Part of a small language model's weights.
Size: 12 layers, 8.29M parameters.
MLP neurons of a small language model. Each row is named by its layer, matrix (up: input weights; down: output weights) and neuron, and shows model dimensions 32-223. Each number is 128 + 24 x the weight over its row's rms, rounded and kept within 0 to 255. Numbers have three digits each.
After each neuron's rows, "fires on" lists the tokens most often at its 100 highest values on Wikipedia text that the model never trained on; "fires in" lists the words (lower case) most often at its 100 highest values on Wikipedia text that the model never trained on. A number after a token or word is its count.

L3.up282:103144101125155133146161118112125148210064169128110166125104113184122164115135100151118160151128114109108144151109119096108085168112124092101146106152200144072111120091142117105119115119113157094135134111113133147123134150125131164124147150114111152138115107129156118120135130134152135149138105104119104127172153087113143144124121141127102143152105110163108152109085107122114169121119143119109150093163184125137094153135136145117151129078125153133129090138145151109152143130073153120114145150125133102130111126136122113117094060106093146138177134153101126107090149191148132143
L3.down282:100113106143142151137154127111120139092058159112116115110162117125134133134178138131144113131130109159105128145133181126143164138120136136107150118143130161127163131073137083154147084099147148144148138138126132106134151128093127104124152184143114118095142115112100127114120133151159118166144102130086139131137116094137141113136138166139070093165066130153108107134124118149112146089161095123116133130136150141112144109140138143123090128138161168153144138146123135083116164143053154125161136148113140065134136144125089120072128121117130160134112126149116153154151148084144107155
fires on: " film" 52, " album" 22, " Film" 13, " sing" 8
fires in: "film" 48, "album" 20, "films" 8, "singer" 6, "filmed" 4

L8.up229:081149104149107127108139131137127160178120137135123097098122154107164140157131106129147086142167122142088083082133148112144151155176112096136110121112131125114136071090121104081132169128157088122131132119162106183153128158118113117138144080095148155131111125133099166127145135121128109140133111121113130112121108159151123128142129161155134068143149140132170110102118126124116100070137093128131130143123142106117123155142140133119128120086114129128124134119111143101171140092160185135111143146093133146176157124131135116116122160098135120100156154104096123123145082160134117123
L8.down229:118150110134151128127158159143120104139093170124143086137153114120080170144145101115115098115136139143159125148107105136133139136129147137100153125137115158137114148125142128165157117106162000106166121099144171151128127105107163123098139149144118091157116096144131136101117118131115126109124160135146147108116143119126198114132124103103144081085087120110118137135117146111167143151139130136117120116109137124113112091115096110124105151142112137088129142172148123147080107181107107116152111137138151117107115152138166142119147105138138114120139142141115124131145130140120148130
fires on: " most" 22, " other" 16, " first" 9, " some" 7
fires in: "most" 21, "other" 13, "some" 10, "first" 9, "three" 5

L2.up462:125157101151141119134140105119136123132118149165110140103114120138136106080094135095066100119162099153117148100126144151139113151153114136102115102127149105123133114074148103150119118101105111142104139093079095129123145109150113152129139110105145169139136150149154177151125135107120129115113171106121161173106099141130154144132137105111117129108190090155141137124145113156085141123102164132136134161140082124120103158127113141145115155110102108139160098143126138141117115113153126089151111170195189159160126158148142122146160105114108125171125120111170130100120154122150122148
L2.down462:082140103161134112154111188129080107122126147118075163099117124129111170140125152125112107121109135133122154111120186144151104136124096155127164122132111126128132128128131079122133110142077112132124142128139114142125127164138101183101120121122156097132122110098117139127125119147115117112145116115157161108108132155139097103176153132151115154122163119146142096086133120110131090146131131146120174122115123115125123053099147179112140129113054134094155142096168115180120107131130104121195071142132136154139097139137114124118119147178159137147132132136140099106119110153136150108
fires on: " and" 40, " also" 14, "to" 11, "ue" 11, " who" 9, " following" 6
fires in: "and" 40, "also" 14, "who" 9, "following" 6, "other" 4

L2.up678:157121131137112100151134100105068150148141146133101132143119140150106163125123162147102070124138101131122092087124106123122096153130100156117112111161109135135105123147105079114121183103136109125162122162150068132100152096130154141086132100097099148108133137124142165175127174111121133162122143181120112130139150155153125149144154132124132168158135121135138126102127110124122101136137148122096160140141117089123128131159061140142192113103118108149142101159147167132124121143101082119065137156134132157174167116118138126138157102130116082121125114135138136104124134069175148159
L2.down678:091105134203133130133094136103116107165122156100101115103151141122107194151176158134121138101153124146148106147107173134109133121115131155097166108150128144139162107119128059112150146132136119102138133149121097138103138116156135161091109107117120088105115158083100158132163144142134085115100121154123105136098156133166132125099122126172117161134125117141097120101126107125178083143134124153102156130126118124150091117140090133147133164135156170124149116134145122157138111125108112132086087162077154167135156135135152144096141122156169107166111111139129135103157103084138154140
fires on: " and" 45, "ong" 41, " I" 8, "ate" 4
fires in: "and" 45, "long" 6, "longdon" 4

L3.up376:133105130189154131107130118099099091106127136121129139134102149084134094167125142100150139114156155170099119158143137084125144118088119082100146168095127130117158103165106104115155148142143108116099138149120143126144095140140150133104114120147130117109121128156107127134075107101119107133127109123147116129154113154123132122128114139142106149091113128154088116104146144142115161148157143142137108114140133143095157117108135156143099129132142119162142117077179091061112158134143160171159158161112159181120089119081163135151121186119104119100125123138126152101106126181125115152
L3.down376:148124164143113095135099117145126148129123140147080126152153104148146110127126139125103106135159114145132104138134079150114119158170128147176096121143152150140125078156116163091149111162143125139140123091074097122136073115196124123150166119181115143142168119144153084103158159129151111111114105139120172142114116066118098130130101116121171139120137116123128128113120124096119119194109089126097133132163118121169131129122098131122121144120129127108153154169120159140111134094156158116105114137127135099120148133145138163098178135157116139097132154129172125103095148110166130143
fires on: " at" 42, " against" 19, " by" 8
fires in: "at" 42, "against" 19, "by" 9

L3.up888:110109125161135118130130137139154148183129076088147121104132100113108137040139181154095102091169140115092118114089156102147173117139086110119116160105143146108156123149142086160126156124097102160155116138123122076104118109109166124136128090135137171134128141135128112124118157159131111139160154102097135116197081137144105125144151168109071128114116128136147082148157124159140104137132136099138114128117169106156131094138162163116137155171105142128115131119115169099085160120118112112095119130138141125099150130135094129109159148107110130117114110117133121145156157146154126134
L3.down888:118112135161083110123142151132132111157144103090156141157104126083164107097125158137116128136155128128113120129088159144147131110104137092147157121153143099134112151144142126153126145107122116133114112161143129088147134144155172111134143135137139136122138156164126105091095137142126106160138147111115137150134071185134126114166136159125083154128097133086108129137140107150119122110117173088124175096148125147130134077190145118127111147162121150128094110113119105132131160138123049137133109120115118153102103092158100162106128163126117167155140162124158077081118095122134131100
fires on: " at" 59, " At" 12, "rom" 7, "uring" 6, "fl" 5
fires in: "at" 65, "from" 7, "during" 6

L3.up711:086141131137081173118120146119134098166130126110146148125116132114141163141077153116087128168144151144146086161163127097108128112114127101119159102130136141115110089202134115114088139141107151089124131137146127134124101107115142101051103105136131133117126107139126127086110104132150100102093145140099138125136134129167111115140122157118143172140157128156117117115104117088093120136103116154132145125101169100153145141118106114128139118096111135162118097126168101145131153074146156093127139136108172126182169130111113149177121097113114136113125167134133133114136106130152133156
L3.down711:091157114127122157099103173125120178160132152150137139104171137106116139095132152124137112147161150155102093124124160157148121135122174165110102114130109110148159077080099085112114116150113059118115142120139082112135130123125136148121115094135079094107137159133109132167123129128114136100144139118130103157062110112132116153138125136131160144136147134106142147100140147144124119121150148143099137127125135103142134081108108132125119096138140081095163109129137170146108134118106093149125127159154078117117135133133095138141132159134138118180167103070154125138196131107142115111
fires on: " and" 94, " or" 4
fires in: "and" 94, "or" 4

L2.up341:141153073129114152122118170113117159096107178168105144168139108129137108120110165130101119120144145148120115130103131128079136133119108081148128084137152152118143137132099100153155084066140114152111161098155121102082132098146146149176146172136112138142120194138130177135082145143140154170127138118162101120146174130106122141144149152091128114109110122103138119142077092121107084122092091133132136103128119109119119152162096128155128106109144141133096169120129129107092113135137160108130133135092134175123134123144123108137110104149172100145152137135177091109091117148118101149
L2.down341:132153112118122102139155146123135136082160080149164129134122120116139094135126110156108128164119150151108154106123075148126168136136109072139169112143150155132137119178149126146095138107161135130131129095166172141091123105128117124163105183152139119130129134153109129133137103152134142158139146155152080081127149136070105104105139114130154173104134147125100139095084124088182108117143099156143086134172101104158105170156094118160122130125086166111135148112109123132105120124154101108164113164125099161131105110121114114129124108124148126143152150083141141094134125155124092175
fires on: " between" 47, " both" 21, " several" 11, " such" 11, " more" 10
fires in: "between" 47, "both" 21, "several" 11, "such" 11, "more" 9

L5.up416:111156106124115130148166154101142116136117111120119164162150167134120100075100178171146109122174096169100097147115113081122143142147102108100137165105131122128106118128088101110154155117136109123150099086119108096110084160108151123146144090156105108143113136131153133180121105156130153127115141144112149103168156146147101151095156127108140161077154140150102123168144100115086140143148151116086086098132148098141127132145113134132137142114141114145110111135123139148101140142084163131103131169120110158111121181156136088150124100152129123113106123134144127083118095134144123177
L5.down416:116134141123148134159195090134134123105100180093128132091170143144113154107120163113109131105138170117151125072140124124107144126102135112142167123082184148174142101126121147135136102144126158151118146145140117092128096135122103138113117093155148128124138119108093119123125135160114134110171105145172131131117148133120133104111150142070116134177103098126115121109138151123118084125146077131135089089144106139148112183106113149106122150100122148125083145167150138099123107116133150134128148108112152152106142163150095120166108129080132105191104130116123103137137124131094131128
fires on: " between" 21, " rec" 18, " by" 12, " December" 9, " January" 7, "isc" 6
fires in: "between" 21, "by" 12, "december" 9, "january" 7, "wisconsin" 6

L2.up515:110122116118119141116124125163153149122164140098153099126121121101141125155109140112105152156190102103148185145139105172148117127082085116136140074099127133090176125127113124073152154146149154125107130159120142150108094122133165143132121089124159099121133129107120126127147137167156133097132118139150116126178133115094143103122120151096125119107171130160096148104152133129132142110157140136134144136105149126104087143143124124120143124163114130133145114103162140145068158127109115174107144166136136172141127149103148140140109098081133106172102119152085152107155112154164129131
L2.down515:133114105129119141146121104149117128142122119108157123116091118094122159165124105101108147140157110095134177145125151151169121102123111129083125069114120096127144128120133138067120153157142136129108121146123149121110108111142148140146157167135118125123125087158157145092145100126162086138156133119129106122146127147077197111108118160121164137096145125178149138067140140142128148151117180157098154120137148117142102148097139119171149099099137135132152148152159131115184155134141114142066122163117108144121109138121148154138151089090142122146127125140112128167144142133154094106
fires on: " as" 66, " cons" 30, " when" 4
fires in: "as" 61, "consists" 5, "considered" 5

L2.up488:088109124128124135103108118134122116162166138124106166173126139132101141111108157163106117128161178113107115110134178112136149115108088141126124105122140104123150143172132100139123176132120091155057069104143117119117137121062167142111135104076098126109124126150161164158141128118125107149116165115109127164125112161103141121113131116165147170083140121144151098180121134095109139138092182132115139165159142141102137147114138091110121132136133142134147124145143133154136134119105090090113151149095098159160138110125121118129139126122119104164120126102126137113150116153112148146
L2.down488:149129144138108159104127135108120104171137149124090160166171135118108158137118140190087102124103128137157092120129167113104150099112094190088116087085177133125142161157125091117173131106118102141123090151141150145126155131091143114123111120145149115081142115087162148112085151120108100119137160131169136113090129126179138113114115127174088162126136102136170124141128130104123125109090183139147139163151135121095126116088101149096126166098122118121118139151132128172151153090142098141104175130095116112171139137144176107139093145136111113131106110099134099127123129098127130136
fires on: "red" 29, " from" 22, " along" 16, " vis" 15, " there" 15
fires in: "from" 22, "there" 12, "along" 10, "alongside" 6, "eredivisie" 5, "fredrikstad" 4

L2.up4:096136092151133141091146135097113097144119182108125150128116108112154119110129088166108081113152159126142091134115135125122132116191115142121120134135124197126102141110144092134140169118131120151098156111128105127147113149119151111189182131121119118121131145135124188145121125108125114172115150134124164146093161126098093099141159136124089124059143133150115108118159139139121112158138128157076139120135178139122125114152160106123146160130102124056093098140145113091163122149145126130143109143171097153107118109091096127121111152108111111141115160074180117187098122109095136145
L2.down4:123096137140131148101133105097102106124124126120136164139087095132136140121133094127146099129130142116128069123146105129155138119161084148115145176126123187177115126116129090159155142133156144165165128165148184127135125144115147172169206097138082123107138135079120184160115105159080128133121131112088159147089156110130102120093179113103112114092123150139126126115143146142109138148146119135087133118124134124094109079138136168139090131144118107110088125130103107158160124071148115139141129126150135139087117131132117130127085138146112117117093129101164155143143117146075101127
fires on: " his" 39, " its" 37, " age" 13, "out" 6
fires in: "his" 39, "its" 36, "age" 13, "turnout" 6

L8.up765:107146097158143146148130116100096158117142129094152087131117131125141152060123124121105113143134091127097128085098166107160111130148103148112132145158111112136119102118075129137107105117151137128117095146132153140132168128191170159122092117115115129210132123151117141147127134127149092140155134120122117132098115068146107092148132125151091107150145131142161150152113121137128102123130143179115157104122139107149110098138112118130116117096112125127145106108116136155156125147168141119138118084171101137112147125120129174165134171109169134160137069104162076176143121125120138160
L8.down765:079150114115142124146149139134099101116124157130148132127116144128112090148143089146098076122096093155104078113131158160138131127113096138129157132131093147129149170089116122153133134106135046109132144167148097133154144144144126122116159136115121171144118153123117124127109111129087150126129140105159088145110139093107121107177124113143083111163164147111168166155119120154105063112140109156216155112141139129157096137158141123131150100111110143138115137094092099152149113137127141196175114110137125124110151115121134194139115126129123144149115118138121110160131113141137106098
fires on: " and" 24, " who" 24, " which" 24, " but" 20, " that" 4
fires in: "and" 24, "who" 24, "which" 24, "but" 20, "that" 4

L2.up31:120180112140116142134130135090113105165148160124136141134190141120103104168151129120142114147160111132133145131106125119123136169164063094133148108104110151120119144119093129129158121104101095153154122110165080146121142116153108141137126161101124132135102180091132138131136134143119161142122167138149081105159109152066112082131151111119131145083112136105137110129128103147121151108130089141125077162185095124145103110165124124137118121168114142144079171126117146067106132131141173107094136141134107111140145151100099158131124107119126136162152119129164151104167130143115135118
L2.down31:150097121125164156143115118118149082153099096117123144112177123127141073131135090180159143138105127164102131155124125123139138146134093116144107130129113145092163160143141138132152106075143090123138116130153130133111105140146125141123131133128144127134117164115146175098157121153108162177158134177126080098162141122112101074090119143134151187131131122122138082099099141111131158141112133160097078145157079129132101141139090137126148148108145141098112151133123119088096103143140133132143104126062139132122105108121111112099115142186119123135134106157129119102138121146150148105
fires on: " both" 21, "ural" 12, "ative" 10, "hern" 9, "ple" 8, " between" 8
fires in: "both" 21, "temple" 8, "northern" 8, "between" 8, "conservative" 6, "western" 4

L9.up267:136121128098121125123125136108127128177113135121118129085178127158145178154146129167132117124131151142117094150079124116137111156141114159100111149112113084146107126100116083125116123122149112073102140128073123083148128136083124143144129143115150101111102141165087153135093129164156174149116100178116101097160126103142141131134126166141107134177135101146140131107112122096134120134181118147133143177095169153151083120112139132137132150144134077106101184103116129134098137137154112111099104118123084125116087111138109104113133165135148084141136131132131127134083134127140120165
L9.down267:124107146113093161148102114155128144131134159149174122125137125102133162171107143108117084130122150157145096168139137134102106130146106143108098109113129124115113154105108142085133103115108115162131119107084158116122132134107108162135145153146119111111098168109082148108146130123181156138153090153134172110121100131134151117101159102123104175164130165089135109145169108134125117131136091106133097179080134154139153119105105156150170138116153138141108100082148100113123139164146137116186097131145110140107127109150119119105085150084136113132160131170070132146101107134103133168
fires on: " an" 59, " ar" 38
fires in: "an" 49, "another" 7

L3.up486:085128100111118129116114161104184143119160119137142131153157083128144126077115086160127140138085119136126088100133100128142140143124143119121144126148124152117138129160138145122176163139141126115112169149116092122150076128123158128149140140137131112128094135101129131098162163105159133130092158131148179117147144124132090137134141135101109134182135147159211124149104137146123112151143093104126142135069152112133137148140107116082153124164111148123127135149105151113122106089118100119144120164100117177100076128152086106055124128130119156124100149124101115162144125165134141163
L3.down486:101096132139107134136154113164147171150105139153131120118139104145095143127141167187111110140146105122107124114167127110155124125114168116152157159164148142133084141134130136120109144153159109118119161128139115142101112110135094101143176144126093110074100156128117080120112112130133119136142141094125147143136105152118134143138161126108121083166090173120138102172126104176115139115089133105117097133112137076138143153123157125161129166098120123080085141150090167174108121094144134115169182147103117168088092101149142110127137133084102135117129090139147121115133110151126120149
fires on: " at" 39, " in" 36, "ort" 11, " from" 4
fires in: "at" 35, "in" 30, "short" 9, "from" 4

L2.up724:153106158158104118159153134133137151137122136146139170129181148140150136102117150151121151065114100156123155151115184089130140126110104109147124104143105095105112111096150100106153153110137123146124117169134163116164132157149143116104132130132084091123137071088165152145140125140131119151089093077129091167174132131143130120112126147146181122131135074122169159123131135098138129151104128137090136090111152168153117149132143096133143109104136127097137098111151109110122122119120134108130073119162110141113136127171139119118093109102119112153183127179109138179119121154091158112
L2.down724:160118138125133087145143128113150120109109116131134170156143118103135165108129170163110169088131123181171170140121149086103120098130131093117121091095131124089141094098124135135118119111151121136100081163136118120104132143132158120124115151134077093105117094128168162140141150135107115155128088103123131151141152109107110145131152150118142142127106105115145140096148164081153165115156114136083122068113145157153126154144109154073130137124113170123167113099104087114125115079109210103142143142124138139124152146135123158122121122129140118137146121174138105167153176116151147091
fires on: " oper" 33, " (N" 20, " design" 19, " loc" 13, " km" 10, "if" 5
fires in: "opera" 11, "nl" 11, "km" 10, "design" 8, "operated" 7, "location" 6

L8.up26:160087113101115125153127120142119147140107099134164131162167119133185163105118145116136162083101111121117148123117150161113156142125141092191100150101131089135100139095154106125153140109138104143131082085134111191153144140138102150173165156118159152106111156187132107119088097124096154155134116154137129095125130155122089122143107092150104077120128119151119148125140150073141130111160124140151113159111174104130136116168136119134125173107115119126146116128135156173091134131149147098080126134124099170170115103110141119148128107151123124132151157107139137138121073152097130111
L8.down26:140128131165163126139120115148145151154117130143153142131116129118121140168136120143171129140130140125118139139073128114108141154120121121112110118099144095125129152180108121100123128120162143107131114139116128114157125142094116122143131141085153118126118092137095133105136123102134122129155137147133123105147130140141140088125127154111133136128102069120133099145136129105134099132172148117181086130134086126150136104179177118136105132135170153121138099103181151120171131183104103083091135141098148123081139146152138130132158144121165146123147073069079116132123087126095127088
fires on: " an" 78, " based" 8
fires in: "an" 59, "based" 8

L2.up505:119091093134114147129175130097100107156173129144115128116110141122131125154181129108110068125106131144145128112135127109095132122120121123147158121108152149111083128059121081101134159170116109151090167091145133125143095140134148136158118138110150142156100140127135141175147116143105102138139139169148118166088159154115082086142178108103166112086123151158097141073115097133149128125130122114149128110087116144137141168166107099099156130098142082117131118095128106112170150106141135150146145132166119148112150095139116111128108105117150122161132141117160097129137114178137187140
L2.down505:106118139158135112138114099121089124154115124147108141134120128130109110122160111176106112130148134126163134108132151127137117135077150155124124126155126167112101154136146144144131152108103073124099111144113138147138131133092113111159118170094143124124135097151128131172136136133124117153134137163107095103014134138145081122122128146131146154121120123167108108081162085110142133106171133146122148116143117126137131145118115140111164160082143176111146078132119126132130101113162103162115156088128151141100098117136147130154133136133146137115083088113117056167179140143133176129
fires on: " his" 43, " her" 30, " His" 19, " Her" 7
fires in: "his" 60, "her" 31

L3.up394:133137138156143149118158107077137106092158150143138115117170126155118136172093111142134148124146099114123078111099131110078104148159106100137147122165147155096159099108115104147123090111122152125153133134114141123135121123099147117134176115087125157134170150131095136128175109097110129162128156060114202149131095130127165095169142121110092142130145091111123173135167101096126116129124084138108125119115162123133113146132127122153139124080103132139130076130143152153156126185132154115150108109160113141116135115114156158136112165114126125124120126105139108130098120145129111105
L3.down394:135116128154126143140114137093079122148117167104104126158119135139075117153141103136121160138134107099107086109108141125119096159135114135148104129123144131098154109126106129178151132104127156103108126090104150139148121119084160134109158113127128142128211181116109162123139119127130147145156126129107194174072136168150159104112134165127091125134165118117127140136165103084131093130102113129121098138116164104128076128106139109156093098079070168151118107146117124146156161188128120130145119101155134127112114131106134179141142152112105113129146142099104126112130106144136125153
fires on: " has" 49, " had" 20, " have" 18, " also" 5, " who" 4
fires in: "has" 49, "had" 20, "have" 18, "also" 5, "who" 4

L9.up560:107111104105145129082145095132104133151124150130143125112178090145124164153158162104102104138115124168121153124105144160133124128124163157159060118139123083100139105106145124116166138136122136138156127100124120151131137127096149136139093138109189150102118142139112158094122143139111173128127109163181108099161129116097134153123129100150076120125091143185083135128121139086105124164149128130124124143098155140147176126151126121129115150181123141152143151110156151082125137149122148119119112166079124163168117106114119131182126127128143086100124140110169134118100123151104116097
L9.down560:143163155103130167134122116172123165148107107133139129129140071148085132165135156114127162078104116121111090147121138142137150138156160147129114103145120138075145117133104152120122157095103124106134086147092153117180151091120125146141089160141181128150160128147111130102144108147111139127125105159093105058149123088134083166119104144139074142112123123107112135118110115102130121125132118146141128138107120091181134133117130127148156123106166146120128155128147109136083115162075150126117142098161118184154121085108113110116122176150131181080165103118110121154127149142114113137
fires on: " an" 91
fires in: "an" 73, "another" 6, "anti" 4

L2.up223:124118128130119138116149163111143161112108113144155152124153132121161132074124119104084132133140102130150130152100103094160153138109102168123147168169115160121112094124137134143103192129112199122140138153118144134109148128111124126130125097135157133120136115132163111124126113124119114156076167110158097171138126130093142141102087120139121136153152110124125138119162088106108120146088148147097176105117128126083111127148092096087092134146166101131099143078120166128160101131128121093143098117114138118073167096094078146117159126088127124127160095140107124151112138161146174122
L2.down223:124132144123122109186165118111112106072118097114153142161128133109137161131117148129119127139135094151136138142112147086145176150126113162139125169113148135101136102140139118094143142123114164126149112166125139150092135157143159130137072092146121100116132114129167117104118120121142114189096134109149109158104122117126151112145147104158126182162117096155119137118104126097106122124101127115132137078129105119100122139105119091092087198132145137100066134145099114098143121139138161128119108152108098084106156079114124146118123121103129106152100063156160183142125104131157170097
fires on: " mi" 18, " loc" 13, " ft" 13, " Loc" 12, " km" 10, " Fl" 10
fires in: "mi" 18, "ft" 13, "location" 11, "km" 10, "within" 6, "local" 5

L2.up544:126090102119154100110110114117133111138114127088118184125138144160129163131109126129151092152146117124148118151118083139091116132137163114143193099157124130141126178082146127098083104154117136120153154119137092133158106171146103115116127170088139078145124159134086139140164089161145135120153144118116128148099150145153143115117144141167096130136109157102146118120166099101091163120181093131089144072162149148139161139104101111129144123131125148095144122119146118150138116153117145120132151129104139139121116161102142105142112096116118163154143146114131144105078161148136094134
L2.down544:137119130153147114114107139100093149129153146105087164140121111103133143141131138174137054149140109109134110162115164135154138120152180115114103116127154097092106161084152104129090086106116186099122086103173146110120120159124127134146133168100167108110142103173086092149123129154165124116147145106127131158119090158124146137123140176134140113102084140116118112090160127149099117131150130119109166099096155113139145158141123105106143083106155127161104114097130154147146177180098153114114116146160161169122108124106144098143122126136133141112077156122094162112100100136140091106
fires on: " film" 26, " Party" 24, " 195" 10, " award" 8, " published" 8, " Film" 5
fires in: "party" 24, "film" 20, "published" 8, "films" 5, "awarded" 4

L2.up443:125097163123123162110081124151103106148142132108127125149169098076115125131166101086101111124138164096122162146148148168122142148110109111125152127111106161123153145146105130134143111122120082139143131120093093125133086151163149179154084148149152092145159131136130150102125127151133148122138148156145128135151136120139065065122132106115134103106125112127128186130152125141126138118086107170151122125146144149096088157118109175151136152125115130136193114121123117091109142134158119168140168110089104164096110101095100119127087122105145127166086110122112119130160141161120163140
L2.down443:117152140139111169141068120169106109100130087099154094147129108117085125130187125065134095122125180122154161123139137146106117125115127102127137142134111165113105141140117145131126127149102088142088099118102123162170104109118133137088118116125142116140179151098071150119160133148180191118122121131166129097141124156116086124142102146095135151135093125152106153099145097160161125143100089161105111151148164082125124125093119113160150118124158131123136147109131128114143128114162141147100143123144134129130093111078174135154106137155124145121126107158117123123132146115145118166
fires on: " as" 34, " sim" 14, " Man" 7, " Em" 7, " South" 6
fires in: "as" 33, "similar" 7, "south" 7, "eminem" 5, "its" 5

L9.up538:123156123110154143120147090124110120142141117121126145118080109127121151135143138137130121150117143136139109129158110111130149139151190143155113099132138102132084158130138168111145159153211137141125105123086126171167143127168137131125117099160144125149106136143090157114071111155145123135184109160132073157110139099141092180127087102155131116109135105124104138104135122152148088114174105122137174122096118131130097123145112124144163145121142140132129079118125082056131151112108135132105131146110128133113140134139152119158142123142111084129112136119117154121094137155090115118
L9.down538:141124152156137139136143124158110153149097143130138124156095091126081119155119114124148112131117135136179119146130107110117133149163136134161115132146154111085100138116159125078121116120128183123169129111122126115106154120127113087155061153161138158129162124120166125111146144132117150145123155179141100136079128134194130150090185126120151145146128115114157119115091167123096118117114113118113131125114128099157141157156098144152133135117161098114125119098127145131123162143088109127155158129100120148114146131136123155117135141160119123168093083098069134137115122118112129133
fires on: " an" 92
fires in: "an" 68, "another" 5

L5.up213:151167103146092143135172113135115150168121120147129133111131150114122173151118141121172134156149140154130130162137098107161175119124142106117182113142135147150159144141150131097091115147114103157108151143120097132103099141145104126088117104085119132100129139126160108059188103116107084156120141076117119111077117103172138098154164095152152091110151111166159152120178139136086106136121118131144146108112165140133145127093134101153095077139171126141140133104111089151147105128116145112127156133096125152141154085132120096163122131135156094137120140144089116129114096124169099143
L5.down213:136095142168100155119103100106146162095135127137127139192096136122108124118093091159111096111111143123124162121155128115120117144138144101136130156138142197160135101196119118151147130114119073107108119146159155133092106102118118143147094118094116137131143166146167169104147162076132151118146128096125115124138125121118114123158131104134088149084119158098106127126093089114081141111155162107084080138135077099097100116129152123140112138145145140131167156154148121111122145111106108174117124121151114154099118111123130140142135188128098163087126102120123153141099147145097153163
fires on: " the" 59, " e" 18, " and" 10, " th" 6
fires in: "the" 59, "and" 10, "every" 4

L9.up765:134112079132145134182089089116103126142154142103151089119110132109134108124104152102141133158152121089105104117133107162142140112114149136101108129144144153111123096109106120140139123106141160147151144104133145127129106162141109128134111122116142130146124128142142155133115132133162117148140145123129148117120125166160126170148135117153112126124130155147084096083075174158127104137134118158082108139125108168136152173140112132075127171176070140105126131171126118109131156119113137147123115104098108146095113103101164099127183161178160088085130079128128162134136101171133145061
L9.down765:095140130163121157164161138134143163115082138134154147123133125111082167125122089140124100109119138157146157137080200096154128136110110149158152100120125074102135157110118093109132102107149137107161111128106109123129157111163132124105148114119120118112153113132148118082133132127137134132118113146145142157110115112083139110117142152115093151108118116125181149145164139131092121146118123119093096131127118112088112166142123145172141070097117098144082098111141119136091110145124086119114148165126171152117109120094162193115122118126117107157120114106133106106108132127152087180
fires on: " to" 23, " was" 17, " is" 12, " an" 10, " p" 6
fires in: "to" 22, "was" 16, "is" 12, "an" 8

L2.up729:116158093128113123134148127132126127130141117116137099126163113150151087173153160133156123147114180127080126165141142162138096144082089148138151136086063106151118125151154124126086152109132130096154169061110117168139111140139134112124090117150127111116144130103128149147134141125111155137105120174109152133153132099107125139114149104141140124114154200110144157107135136124118110138094184147094134087147132127152129120138140075121126141112123089138129099131133126107123161086120186145135123131127183131120135111081147145135163164106170085146127129138147107107153105160108136121
L2.down729:155147128151109110199127142151115122087114136117148126137135133139113087160134137139165084171131179132119153104121124148122111158128094151132151136115082126131109164156139120099107100126125084109132094126117106095099111113110134112183146133141129105121124108102116204137110139121104155147104156105069183169138152107131141111140168135137141123163138133107114148081202145126129110121132159130144162089116121127161107130120118137101066121086109138135124162150085111150098103115144146135141126109154124104134127127105141118135162147125133112159151105144103126135169133164072132120
fires on: " been" 38, " be" 35, "ially" 12, " bec" 8, " being" 6
fires in: "been" 38, "be" 26, "being" 7, "become" 5, "especially" 4

L3.up496:118095117113076120085120144146139150127125119135127117166167085145141110130112122158118094127106154193091118090137118122179129085155146148095106136109151171152128130137121146136151160104090132164115130128119099129154136143138113158142175109146148103100117137127167166111109169107133144140116121134102157101136104135128142151148154108095131128130120164132157139091101135115127126124133129131094200109133156116173124136088092094131133157110128098093112088147161129108127157133095117117100127127121147162087111155149120116090176117168134124152086151129145091141130150144090109124
L3.down496:122138124120097198131119122119130179098102142126129126140184116143086148129154130126101083106107169143105122101157165135173143069118121139089124133137121132109147131161146106152130133127095098153135104174102118175128132178146103139110178145144131120108108101114125145116050153091151147145135121120159164135094111117173131126175138153118159118115109144102108150081131152163133121096103168134101157118155100098139111142103124155112130136116106123083123164165138115105118130112067163114149137126164098123115100102143128128119174109117105136166135116103109116133146113090109126089
fires on: " from" 72, " being" 8, " be" 6, " qu" 4, " been" 4, " were" 4
fires in: "from" 72, "being" 9, "been" 4, "were" 4